From a checkpoint of a small transformer trained on Wikipedia.
Size: 16 layers, vocabulary 8192.
MLP neurons of a small language model. Each row is named by its layer, matrix (gate and up: input weights) and neuron, and shows model dimensions 144-239. Each number is 128 + 32 x the weight over its row's rms, rounded and kept within 0 to 255. Numbers have three digits each. A neuron's up and down rows have the sign that makes its largest values positive.
A block is one neuron, or neurons of one layer that tend to fire together. After each block is what it responds to, as a language model described it from the Wikipedia text at the highest values.

L5.gate155:122147101125132153091142149133124171083078123146177129135062141117136119133132114143157176116149056140035098154061165149118172130185091130150133108115120144099111134115153124151108165148145163098122113115148135156172124255115149196106162116133118129079189107122141128198085143182163114122
L5.up155:157183157139089140108155127149093122125074105107184112181162186173140200122114121131092086137149133150158125090124184201136071091078082110126078161191130137107123109131098142141178101115166127075123111087186109107107181107110153130039102132115208100163134154120122125104122067130130164104
L5.gate175:167121120163111164108167088160161123143098058186124139090087092094160133126121106158129159129150110115101126142123150109144082148156120115133118111147182179120097073114207135161147128088108125066129153081178154134129178136134117143142129131128172169176117146123169179147150089109106144126
L5.up175:110133110152129102065147150131130163132094105079125145157119131143111082159160122122141146145186114116162110142096110094141115112117131123148131193134107125134153162167128130142122149070171114158162109130158088158112122180110155113136111165068129140156163152109094170079108115094168100109
L5.gate265:164125156098132114203115131093153171118122145109127123115189120162125172137120195070085140077147169101116117134138162094150060118107123169125164077131127122106102088167153175073111156133154121126132140132129172146110157153132085138121119112068140128172121164185184106177169121046135130096
L5.up265:168083129148073100118148079176072104143142079116080082023149114074130143081162137176083110147049105146084154181122106193187085107102098141116076109126130142131117078114167054205151140164175171115137079156224108128169153152126098144169162129131130117087120099134100106068095087118106157090
L5.gate563:097151143123099166116087182126133181174138141147126183114138154164109102103107176170130144179150080122072122177126108119072136126123187103180107084125135135135048094111136110121075122097094158104135105088066091157105121161120191112097149126101110101125168188109128152112082107123118119164
L5.up563:188127165139060143141117114071145167151115124163210090144119142137169108092178149116168118076160212129146115112072150138146115144105120124086100160141161134148084150165136128080157105093162064099148169132169096128134117151123138113144129156088135062138085142173118170108125141136126110156
L5.gate677:095164168132150139142142144123124136088117149103152114095117104114151057134102134184081129119146118100158094154100186134150099146138142116164140098145095099132157053145172136109109145155098098102115061065126089116157196079125187150122142156158133166165144114141127110118139061129092064149
L5.up677:107144083123105172102107107169104135117094145113145145169104101107122130104191093119100102169162139120185117087138135164124099167127099099138106169101160119203117105094143158189101093143100140115077092159105116161089152189126101150105155094111128040128114085053128136153074109112162122114
L5.gate879:105114065089128131129158131160126101096051147163115207124117139177159122079089140114174155189142107165155127144163131141111109121153166137150168076149101146107138075103094118108147101134110057110144133127171160178112102147163115148154057159107134121127156092149121088141152136090150131066
L5.up879:154096120140083113153154077131096101152104156121157115114170135097122101092102141153123085166133108124173179146155103130158139156153170118143166073126090188161102109166133143116126111104136118180181106153146114051123149102139139107110094042168178120104140077096146112140067075097114131183
L5.gate934:153128121134106180076143143086186121140139133110152113116104135120112065120140133110129140086149170083135114117108148135082151118184174170093122138070131168112122124122161085092120092114175140102116153159115113132116164109086136117144138133117133097147126119123137177184120135082153190137
L5.up934:178134097128101135166175138115162115097100112161110104160193101157104148181177141147108115107153127149066113136091141095158151147125110132132116142153066136191123090122167142128083099150119107097107164112154138159094184129128141115113112079114152161115155139105146189126090097094173072093
L5.gate1005:071134062149137134087164119101155186081087128129103114111119117146113138176141187124122140110074079123135206124125125162138117093145118058097113114109107139086153108156168076175135113073099089079143113116065140124097187159118127070103178182153149088122146131122216128130153176108143113056
L5.up1005:073141103073180092166150189144154168118107136143166095145153104150107142107067170160148136098057128104134175103119112113060124183125140092121138136123131176103119088152145180137151109117135090090077162161108138121088084108150145112155144113059154072141123104136175127136114113081233140075
Responds to: Clause-linking connectives

L4.gate44:125201086119091159159100145162131141118113139114083123174110100136135132136098116136084107145104162100156102119151113169120144125142120104134120142134142110103102053121136126087090143062175129136177065176149016162195107128175116167141067130117188105130111130170111100117120087091172086152
L4.up44:077092187152185133149131144147132141080151167186116124059142088114158066097180088094117152175139129122204142125084099115107161132179127113144153121084102106156120157113127137099111177181148124114090147114178178141099084110059144126146133152064113095145185090108158124149107110180150185149
L4.gate909:105152149149119153121097149180125157165096160126211129108149155148138147063177119157133158167187099147089149201120174145130107119178201119199047111122158124097169120116091125133089144132153122066155093128130081101164129127174102138092180158130132147071098143105107120140163131173101117125
L4.up909:178111125094125165077120186117154166118090107159131077122106126144122112080147106122071105107161077122124169102152114136128143192068143084118142120141127066144175151103103093147114166134168144086101159114134158101137150106163086182140107147060196104160083089090164170079109100130115133143
Responds to: Symbols after numbers

L5.gate54:113068156057079103113133146137112127168076152145090110107071071088145149112138126120114128102152158124095181134127077143105110101065142145118092139095138175164143087137097122186164165124136117163156116128105132113145142134104184165090132092111177111102153158169168159188112137140127116093
L5.up54:096155099119123111085107111125161119149119107129074131165147089129109129083117125124158074058244125081180152111165091125193082121094098166129132167171079129116114103119129074148106160134127107162131164129130144109118144157156117147119081141086167137107160102155095101145107103142142124078
L5.gate173:172187084180050149065052125134132139143100090144111108146113129138152128163077201155147114118137144137143151108138099143134076210113139180162181112198076157123160071070176203098163136193126102129119086073106190119111134119157138116098125175119144172168161098183071126182151132117169155130
L5.up173:102120124152126127139109145216157188169134087107137158134096104093150128152106115124117140131087120178136160122130090184126087137080102077125137067132145111086150152118138068070169157098098096128110157185069111092132123146163201203122165171141139165154159134162196095153168136138143160170
L5.gate186:175074170133136105134060093139132179179161105125144183147134094124102118131123126139161120094086085123166136107126122140136098090133189136132162072114071146089163103144176126117180148144124120121154147150130198118160179103084149110122163093104181106156136177115079107101130129157160203128
L5.up186:091134153112138127099097100086191094055102135070129168107114088060135154160145152159106134153118117153113122107147097135102075162076078086136180148136122126142028065108142114092169104087155101143146113161123085086131136128069115117094167128108168177090124108120133198167157032140105107114
L5.gate287:128103155140119144109065108162126149146108145216140141128088071138093144134106098126114127083094161140144097148066109142069173053112108110152103141129101145144113187109104142097128219140117085121148105130078091163177175101107120132073100114111161154124192151105219147146099150171128134126
L5.up287:099137095146186094103138128124049154149176179149175136213177121148124136161133143126153188188112113152128140138117130072155081198142135084088155125145126105090133124159083126098153118087117155120190114173134176149149139142158079158107116071148119138104159127109123093139132111115090135154
L5.gate559:122143152165080151122192124136171078143125181170139179103126112127125146120041140133170131095146179141083099165127130165087137059101138068086153179174125115039071139184134098075145136133124147121163138142130090152087160149071113143176109107064109163149126139127180096108127094156121121154
L5.up559:133119193092138149142127084162155090095126172188104091146133075141113130069102135183113118110181147089117127130131102141072101161136132096134152080096088142028084162098117059153134115147084145098083094084147162147103141127051163177147182163118132156141077154115190114180095093161148110109
L5.gate817:079135143143123128125142165114182132143148126059106133129048119091166117140116138115119124235161112152122142141121082115100163115109195145176144191147134072072087128069137070099098109115118115106161114126073118145154100158163125139109098119111138120099144114143160042117128064164130142177
L5.up817:133138119122189183213151128175156141136107118194092130142124131140143188080078152124147096101115121172021077133154134086123124107111134111127145133150112093142136164127109140164114177109114144117114094082127127116160091112150093137103092191116113125154126116092112127144103073077163117058
L5.gate923:092110136154078099173150125135200162133131142135150131158155058135135109157135156146085055155141083108147133072140184119113102113155164114125100115162101127083130151168106095129159131119164095100127087159149157207128176098101149137132126152114140098158126121191117124095105091151178107150
L5.up923:122096145144090124158175119156170133164064111216102157146123143117164118110092184134124142111144164149108174111069124076112138172117123111103162141143125118130128124147131169174096082146100104099117103144126157136127145159113120135118129099135113101119133169133141149131081086153146118148
L5.gate930:146071106140101093137104141105091150106097102074136116110102086162120134123184123121132127133167138107106138150117185205108132130110095034172119158156084202101084127049085142075131116138080177099143156069120148138140159130086121113076112124129177111068143141070199090139093157192156144082
L5.up930:117133118113101144170132101145131164121112151128121117133126150186098128128161143184119132143066179088077177125159158150117086073097088131141142174164082168090112083123106158135073122150157134172114145141112178150068092114115176089142143112098115121105151154158134109145105104142168102132
Responds to: Subscript underscores and hyphens

L5.gate96:092152127111121112142175111180167129125113162115088163133100178071158125128110121153144192105084114174137137071135113048085123089196170115097163123157150102128122121113117090150124097114081160072163094136138180141195082106169176112150164129127126148124092130114127132132112189141106133143
L5.up96:123103106114163094128140202168122118100187115185148139136115109108118127107148079121119126128150166135112104095101161119149144122108138150057187136137153088112155207138093096127139158178149107099146109141119179113121112171163130127126116141102072081160159164119102111103105097103105111168
L5.gate290:117129092175090095103160131151148117168066196085180179132128181196094064190133068178169084154137099122060168151112049112065129095137128103095148143137115140087166125097132140148119146146096080195156098147160098120090129115167073179149090139123078108100135124120144116089125158130091139121
L5.up290:147085126116122119111191152131121116164148173140166131173138160119093203119149177113116088166128143141108130130125097125144128061130102103107169084126155042123158161090107179129194140114116153066076186145158180103117143094144140114092126091110159091070170074105116122126101111129140110121
L5.gate307:156159138090187178115209142121161144117145130118189089152166162137080161142104155096146075134205125131042117104065172163084141114147138097088155180165136116098127152133091121162145106120151118163117095150109161140118137152122180167112113073131129140045137092116116181152094154092148123111
L5.up307:099110150115128153077119162109139147072176148096137124123084134106137112182180150157107117119155091135119157078180123164112120151110085163149093137152083136148125096105107104077083112164125132090151187200096172176137218139157086147132132172134058086124179125153120099108143060131129118139
L5.gate395:144134117068064124057114111113130111141114129127099125171051123085151095126128113072160113140098170178149134108103075127112157127116115134124137200132140122123075147058113053119133104136098157151130151141164096127140140113124114087210167181094182126112082166095165097116181093104220186112
L5.up395:148115088116111128159175151115067116137090144093158138087133082107131145107177198113167120149125175114157193154138052117103146069118097142169183091059162056070135136154114136134135146150108145157142113122095130094078140145065169125168165168111130110060096115090102121121152149121133083127
L5.gate488:203134181136182120152069123137172115117106085142117127083132159141193163162137152089181177072134088120086111125111132151095124141151087104184086094139103114190170167117143136197132144102132171176123084104168116139174156119171112132101119098138149133118161126138111116145128186150071187116
L5.up488:159154063180110142155094126161143125133097154083156161126121095143082180135142104151115140156117113162163192069136072121154189083126139160113086135121111114112096112082135187137118181127108183167151055128050155117130073113070121145105131116150162122134118108150126150170148107120075101176
L5.gate692:110088133066132139186146143133087154122124141158065136171084110107127093107125139152159052126146125135063154138123145130105098091083136158109166151154152137117148097103086153132078198150066092121146196065127114135115065157100087169108103123138143116141206040146168116046137184148169183066
L5.up692:128082149096140071149143100121058093135116180132173083133133114090145112102115138097158129139105157138135140118109156163148123167114105096124140102125112102139096118187126122160136147130112100120137172125125114123157159202127144158048114146190074049138068167110116132112087093174104132136
L5.gate886:108149105121084198165134055135171095127146135109130142136136150106063119153100159134149109092168159163090120053164093083115194112119121226138136089167151153095155116108125104162117125139134125126179129114193155122121116109144118100163142184094108107060136146169089184174104158110160166123
L5.up886:162128110153131064125119147179078128062104111118122072113146124095126212178133101108130131115192100142164071111084146109150122118106132049111116080112153120093123114114149093109138130115100121146088096132122067109079170135099089147099134114154110102096055155087114084095192201175176108069
L5.gate902:131141132156105173120088089157120129132197167141142106148078149086082128161147175037088089140115187188118180129196101139062146159110122136111177146129148145086192147117153170169134161153139081121151142222077137093113091152105140081138139117119104141102154132155179117136157128161141141046
L5.up902:103098132112139114213125167182122077113148135091087073127168085121196113087124093158151210122150127188079119128154153087146099156116123094101095089166111091149123169115092122080153129197122081117089159122124090127088091111096110132118168126115113112079119157156135097097068147133059174155
Responds to: Office-title "of"

L5.gate20:131146099172142136080157156107136156146098135205130093168108145128049159137141138097110154084112122110077096087120057163062111177140184069131162125083102152138170106102076103150114161090149101077110081148114110141115117143129116142105107117078098155098138094138112168099187116150140126117
L5.up20:091120130145088113161125097091087117123045144129158124088143178123097122085132073158147080131069098146155112158095103145117113094131109086175122100078174154156126122156143127164161095148120126139110124141145096083147110125086158136124144100123198125146157033105136114095128110180102127161
L5.gate90:141124164129149074155111174113071111158100159096141149195123165131145096130171149180152153143135176152123175114094120137138141178100120169185077094129150104166157095094103111185134100106109045117222108097108135145096111168103187136127113163103153159170189110164191149131120101125117170120
L5.up90:096167135070102131111168069149169169100088179080116089191145142136101119092146084155118061122110130144123074138043074185153134136080074129103167172115146190158129143116170123088177119159140103102127137092132087123130109121165142114129150118135110114112151128126186102154118096100074119206
L5.gate263:146112120106163076147153147087097089155088108083102101184143156170165086114072114088177164145123148072117129171193123115094104108092142176119134202145103132104167079117149103126095166130106119094134159144104139139088126135146166121087128076105095156157123082140118150129127160092109134055
L5.up263:113133127124086085161123154107142131156076099129119078085100177111137154158138099130154108131093107135174128078075048179158143054168095125154150103139146160158157163075100128112098126120157127111150094183138151072161162145090098059134104162147116154184124074159127101141094106081137134107
L5.gate375:120164106116142153138108092161093148126085157176130113145180203153152205069098131045180134127174153141125184147131098115081092127195064080150125155160131109052158142104152118130111107183170179122120141123122105168183099144151173128149156131096067057126136175088164135197118124203053141097
L5.up375:041119169141133059130063080099167065077092102127138048108136125077125125097189056111120163185079147164143097075104185120124128114107128134123141157165126138154129117135173083142128165115101103137154122167149101101120107109081158172122192060147137124170153150101109131138119138115090130100
L5.gate540:059118094115120116055136127128154091110193119106109079143131151118153124128085132179151141128119185124137129106144189141059174159120179095090190130111123102104174101136182108180109131198100107116119150183068120191087111102147153178138135154156123090145130115149107125128123093166111128111
L5.up540:108175106111176096104102130112111153099168163066153061114132138100113125145115143106101067142148148140131135098119085119069165123074118120104128116122118126140161107104114109131076154110109115114091120141151099123159112068167147157163080146113089149091104096146127125157101160105088079101
L5.gate573:083126134120119144141171128079093110128112111100171177155094138137130177110086158101126122168081136125132223091164122144059152131155136122154130114181069155094130117138140156145120080151090086181149089119072199149102090121088135193121143175065113075101204097116137128128176155162111134164
L5.up573:064149159176104104103143089114146158125162109162085075153114134164127188136170134131152144095120144134113111176107099129206148200184160136162141128152094124140181104122156112077041106134117085127169115166093099135174093047127126136101187158109125158095088109145110138078146117102129123112
L5.gate798:072093093109100119146162134114129147178170120102149118154172169097139172099099111135112142115108091108138177102114082122073155087131099157143124119107131135102156066158117124091131127104129086135189079142137095153173152158103108127169111162055132064066161152109123130110095124037092140085
L5.up798:103090144107145128075132159132173142101120111152147152156181155169117187165153080165125176110162142177115125048156126124144072124195173141138177105175141099162158135110111121124128131159159162137093067109182126193131085090128104156126149150122147131137081135166140112098182151084082123120
L5.gate924:109074084116105129161182117118104165091066142101175137142155116134116155095148162180120153080146094113122166141110083167134169121147166103059115126153134128085120092106115206134107137120114095154093151164150135134111115102115128133132079124094093156102101103134168119137102141181112121083
L5.up924:109199204077064193130091156106084133185085191091178109122198102065090125120154143138114124177117079095102123157128129161146128129098171059142097128142127129105131142097152147120090106113135172124117093156117111084123142127147090136127125112066091146149056171062154119161131092129122179105
Responds to: Year decade digit

L6.gate502:155089145110103040115105127105091102095046111085120155150082124126168113140113084105158139171063072139182149147131153111071127193144189113121155073142134106156136124112097136132099145100084108143112103117181075192092116141098107129121104130128098096103099086118139163131123136167171150191
L6.up502:112164087105145102093122134105067116114091156168052165065095119080110173114114146092148162200158100136159170137085215092095079151135102089158162135070131095148134188103131102080113167108066165151136136114153069101066162155160075101096111105184113139152094144155170124085179119192216110101
L6.gate731:148114089096134130170117143110151182143131144143131095172091098130140162151134165121158066164062075120159167092144109109123076069146160093114131086091089197122072087098152143126100125083136132129110082128171156104119101147152099150125162132133068155124135190131136116123103109185196108099
L6.up731:124095154080132107099210112133120144149133158152088112107100088147129173098099068095171163196095110134093136126171086091142175068132134103089113132111144134160128091099122120151128135077172136105152155159151073114104148102235101132127142150123150080128160075121132163058056125119154143112
L6.gate871:072105072133093066188179129146086143128071149123103147153102111113183238145141134186198144119120184074166138105172145158142055128096185166121118145140111161176093079121138134121088120174069082132158167121118115139118138115120156131094085188103099163168128140103168078110131098123056121136
L6.up871:111147160108064096133114107129099088097107142141112103131106189211160107161156087114094139126127107125126120123131122151154117143090095133074151149149174135079120111100141096119131169087170142155135123136146090130113076145170121080106089066148168078103128132171130146077074118099143131104
L6.gate998:110143106146098098088161177118129124086102117101129166132091151128169173112130144119124116085147110112133097069171220125058135154136148125068141140189134181098155113043115142165128112142170101146150132104057125088123136145135148089146159108105093167140173147089070107146097095163210117118
L6.up998:112135063143149143103129125110125129143131077119096142083086102089106122114117121135101074148147125079117187123159118183133132102118167107130154110108071196085203127143013113187063161116092094103161165189142151145148110137084110143080077125146117069159154163113164144139109119112095111090
Responds to: Clause-opening pronouns

L6.gate513:109100156117057111170080134104143076101143098043108083161123136118112178085129085143124128122169105138088120132115193106127122167140152152132135129123120140147155107148118126148134160168143130136107096108130168080105061121078131147116130161145092152184093102108176143093156176125047199118
L6.up513:180126180181076134133121137148105125052158101146111147140136137157119099135152141135138195121173094091108087117103125095127138134159178154125138145121179120116138118149111110078128104155104144098188126091138131132076072080141081113065102143060116203101144096137147119152057138136135128125
L6.gate607:078139149081134121118094128058097085147088111141127090149141121147143153089109121169180083154122125142196140136197146124189134077109175111126128157107123142093106093096115137093067107109122161123148082151133128148132086125128131067099116094109099162193131169171117154127061165143110191151
L6.up607:139145198142119152135111100189187176169100153108169190128087162112144129155141072131154197159089141131125127160106151127158139148175103133133117070113102118131120108122099188101198146143167130109116084131131168114153138129094157089108203085155078100143168091137146142187102137124072143160
L6.gate777:132141087172108080102135098176073105154126150162134107163122126152092175106086098093112149143173153105095162142113101121059134107155164079081177163140147155098084138140116165138165119104118136127154152096125157150168154096159154099044192148087114169106128132088155115073109128133131191152
L6.up777:124166110132084147134168123135176128088123138129136164151149178151164151131138146133114188101118118126083109075089122196110126102142126144148167162116155158114100102121127041167168157160208097107087109137138092128117179121134159133120131139163082103123098142063121077113112135141090134190
L6.gate923:150162125138055144067081099104130114162132104134153112172115156132133196101112141182186164165105160098167139142143094175138086193170091157107125137138078213156174164124148172104113072134112137142101124155113118122087109168092078154101049183119131139134090142164102096114180164149063183139
L6.up923:136155085117167111091139112121152127156125108169104123128130102110072133125150156138152130129143153139171131151157120164094151142169066072090149167091129103172111145095130128164146146112112150135147143135121129166168136148125151148113109098098133143166188070106160196126069068085121150128
Responds to: Decade digit in years

L4.gate503:082108175143087107126150163148104072129070120123137154074142100108149113107109101133144057141090171162153094183097104134143149150189144126126173073115135139208136151155137120107119124133141134149158105144154144139108150112108132212128097131174150069140163118125166112116132095173062163122
L4.up503:099091075140087116138206111108094116166141123094106045138135139138165145124148176116122107097103166092123122146162073106130114103103124110125154152090109169071063120133121115178085144132172119115120188142157118133108205149096178163071137085140159114123162130083123054120159116127122133136
L4.gate643:126033143074183165129163167180158091098089134122109098156116179142112095106126126152124126133158152148141141136098099084105097079161123149123106125054107085071118101112095132113159133124119155138157093100172177141145134176061130153119177091110127111137120168079166053106064137226146055154
L4.up643:129176098177143095120046148168096098080101091138102076140127142144112104104088127055112117128143243149072132097111115135164143102123054096086123119116157151145184112114130145135142112157175140161161071178115104139106077109094118110153099118134129134160150152152168093097176091130083121164
Responds to: Biography lead article "a"

L4.gate368:116174162103140133065112093139087104170083134118131116137143137133087140068092112185204150070081081094177113066092148184154125136104120115050117124086095131190130118136139137106132077208165111176134117110114142148125142130128168160058193138063137192086129095159168150215113140184157164148
L4.up368:151128087116139135053135115110157105148080051115162146189061189151177170148087131095149096193119147127201125081146142164134152163127141125027119136082079150101088168107111150154162127161178151123124101116145157144123125131075170132122112125115084148153135112143113087148136116145109160126
L4.gate551:100140108129138145102096147050147154092143151092176165116096075152142162131093123082106077132165155124117131050083143167166162102105091148124099152134145182160127090158135133095140145161183116123111064105090119137089146102118152212174161114090125177112121112151161036137114152163122183068
L4.up551:152148122142132125132132193148138128046089149106157122136123100140126189080103137082131111084131098124123178121099128062104166116126138132129129118148126113091110140144113132126149100123143111176158092143140092115105071077136108174114161179106097171152076095177184144140151165141083177130
Responds to: Decade digit of 20xx years

L4.gate436:127124128203117104159124117107114183183129150131123144100167170118096126138152105117137088156170100153141061087106151165140172152210108086128112150086082110144148152153124121125095093109159110089145082152134130128173171136102172169068136132136138088143114130126142137175131120149121114075
L4.up436:126179067197145096180141125122105104135034150130148150166127154122155101148138113125129143090074073136160087097136102172106100134139128143134151104135111134138127082109132101115119107169100133090139148144144222159141135181091164156182138148110151135126140088125129071115083066128125142147
L4.gate634:132136109149079134131139137166110107175062068153109150109108174121122184126133143098110173131116087147175156156136117175128106076154131068090113111088143119105109143130128112106175114105186101115049103180111135097112117140160161078181125148130136099144130131096176138104085122108130112133
L4.up634:160088110146107171110156125146096124131135086135070127111153103078099141124129102135097116135115142127164126150174140164135095102148113167087089109118154186182140109169125107174199141139108095121145083140149114165118102142078110106125212168170079093088163125147112159125149107112198126100
Responds to: Subordinate clause openers

L6.gate43:117108081100135157148089103157142086105153129118122152194084115075096129123138196085120099113115182138088094144157116063166066194161127117099184125122145177152130101123093166140063160115087142163146061144182143117147105132101099090146079094113111115128179157163137042078095141165152112121
L6.up43:126148135131092158102144127180109090102137152189130137107074163063135148094117139153135135135104164149163096128130155119133121100160065141141167124154149194134079085114113148098129092132102117182096150206089105124135117190139178116082174133203091142058186165161117101074124114181137128151
L6.gate712:160106112084142134177090106150100145112123141170080118184134117123128113148117127190124108094137126083128127145119110167169126143118164144109173113136123154102137102138069138194100072093171170175092110151144143130099098143118165119159110181164152171172112179105135183113094091174167098089
L6.up712:186188136123120126120089152161132113108167092131092117152160141141106148080096057154103119129108181072150134113121110184138071053148130133127177096101143164148125125134119120177135173145126191121112211105169130143099111155110081148119114131118118093090096112088127157116150122115139171191
L6.gate803:162123084090112130109147113158105100095103123124116090088126105104116116180118083080106087140121136141158085146172124059122125114109148177106121149128124153154107166109123120085167152119166086133128163066105106100163093148059153159148193140086132147136125164134143123158160155106121153060
L6.up803:172184101131140134161144123174163107153127113111126094126128126067127142131124087080131119160130128171097079143198166149145105125109126127115126101085114108138137153146173159137171151174131164078082167112113081101105101127108064102152139157148121100149105161123061124130093142098146107098
L6.gate834:126093097122089151125093096129083110160102104179131175148070142101107088184155141113134097133117142188161075153149143134098168113126088061106177127086127132167203113127127114128144131143188122157113145104131079126150195086101109153136100121158143066147158135108080104036130160160098140114
L6.up834:165163148090142176077111120190099089155074097146146108080129095137126142154166143136137145111135121107120095081101113106103170153164122132055102153123129109171102155096076124147093091142093136130108149160114154078062073125162118120147140164109136134114119088142151164171109127132142118148
Responds to: Prepositions after role nouns

L6.gate120:146139185176166142156119137106128161141100109096152187114105101119112062099057174122105105180049097094142187123105110111140107143153132146137170106154074162106123199085105048107103076091170065144173124133180148105156135076083165145128087146151160106154122112155121155089133080096095130161
L6.up120:168127180147115124157132172123106118119106160130104119146129108141103020139160179170098114116097132087130080156129157169129096150149137063111146100091162144134155168117074123102151076100151162144106118154141180072144152158086078122137123142198095170092110181144113109132097115129139099195
L6.gate137:164103148162152148111149132123116106166166154144125095185119095100118057203206172058134138117121113083164150157144176124110120148153152126102122151107142101103133124141114143146137149101190161106152119157148153141170108096178130108132142118168122122155126200154154160122108086219139187062
L6.up137:129075149121135117171104060091145111098150163104051144128123162084129127077145141125140111074124131158086142147170088140099165106142146158090142106124121131122122117159099179141163110150103126141071142121151108077140109177085103122146133108107124091110127139154101161133099113133139153110
L6.gate489:139114180140127134156157124121134064090123184090067085120106118144140116171133159127121180107136150156107096135078127149118116115170067161134115112085077086148099126096111097134179185164098145159141058131114125122198095146088194130084152094087164122126070150154115150122103132153126196157
L6.up489:108171170110192129145121109203147185081089150127132176139138153122116156153112136124073057199095125129122118069160105133192116090121094161195129081126102172075106161170126156125081113095143109080158172150134158157113112095193103104104173106064182111105163121133133141088142103178161176129
L6.gate531:093092114149115139163120149173119186125154145075131127127094017124127101103135185133110090109135147149107129150111140176111104149078136114115122207113139051126140119101100104184143115033113113059109102131108135163140177142095118133114129107117179075073060122192179167145148102146125102145
L6.up531:085138155144148107162130104172139110112174097093116164185120145126158172164153169169141109072138148101083133129165065105085093132096146119145149123161103117051073167145116106100135159155153108146091130106093169112142150092144074184137122062124160058154119097101141105159098138188146138146
Responds to: Before quantity values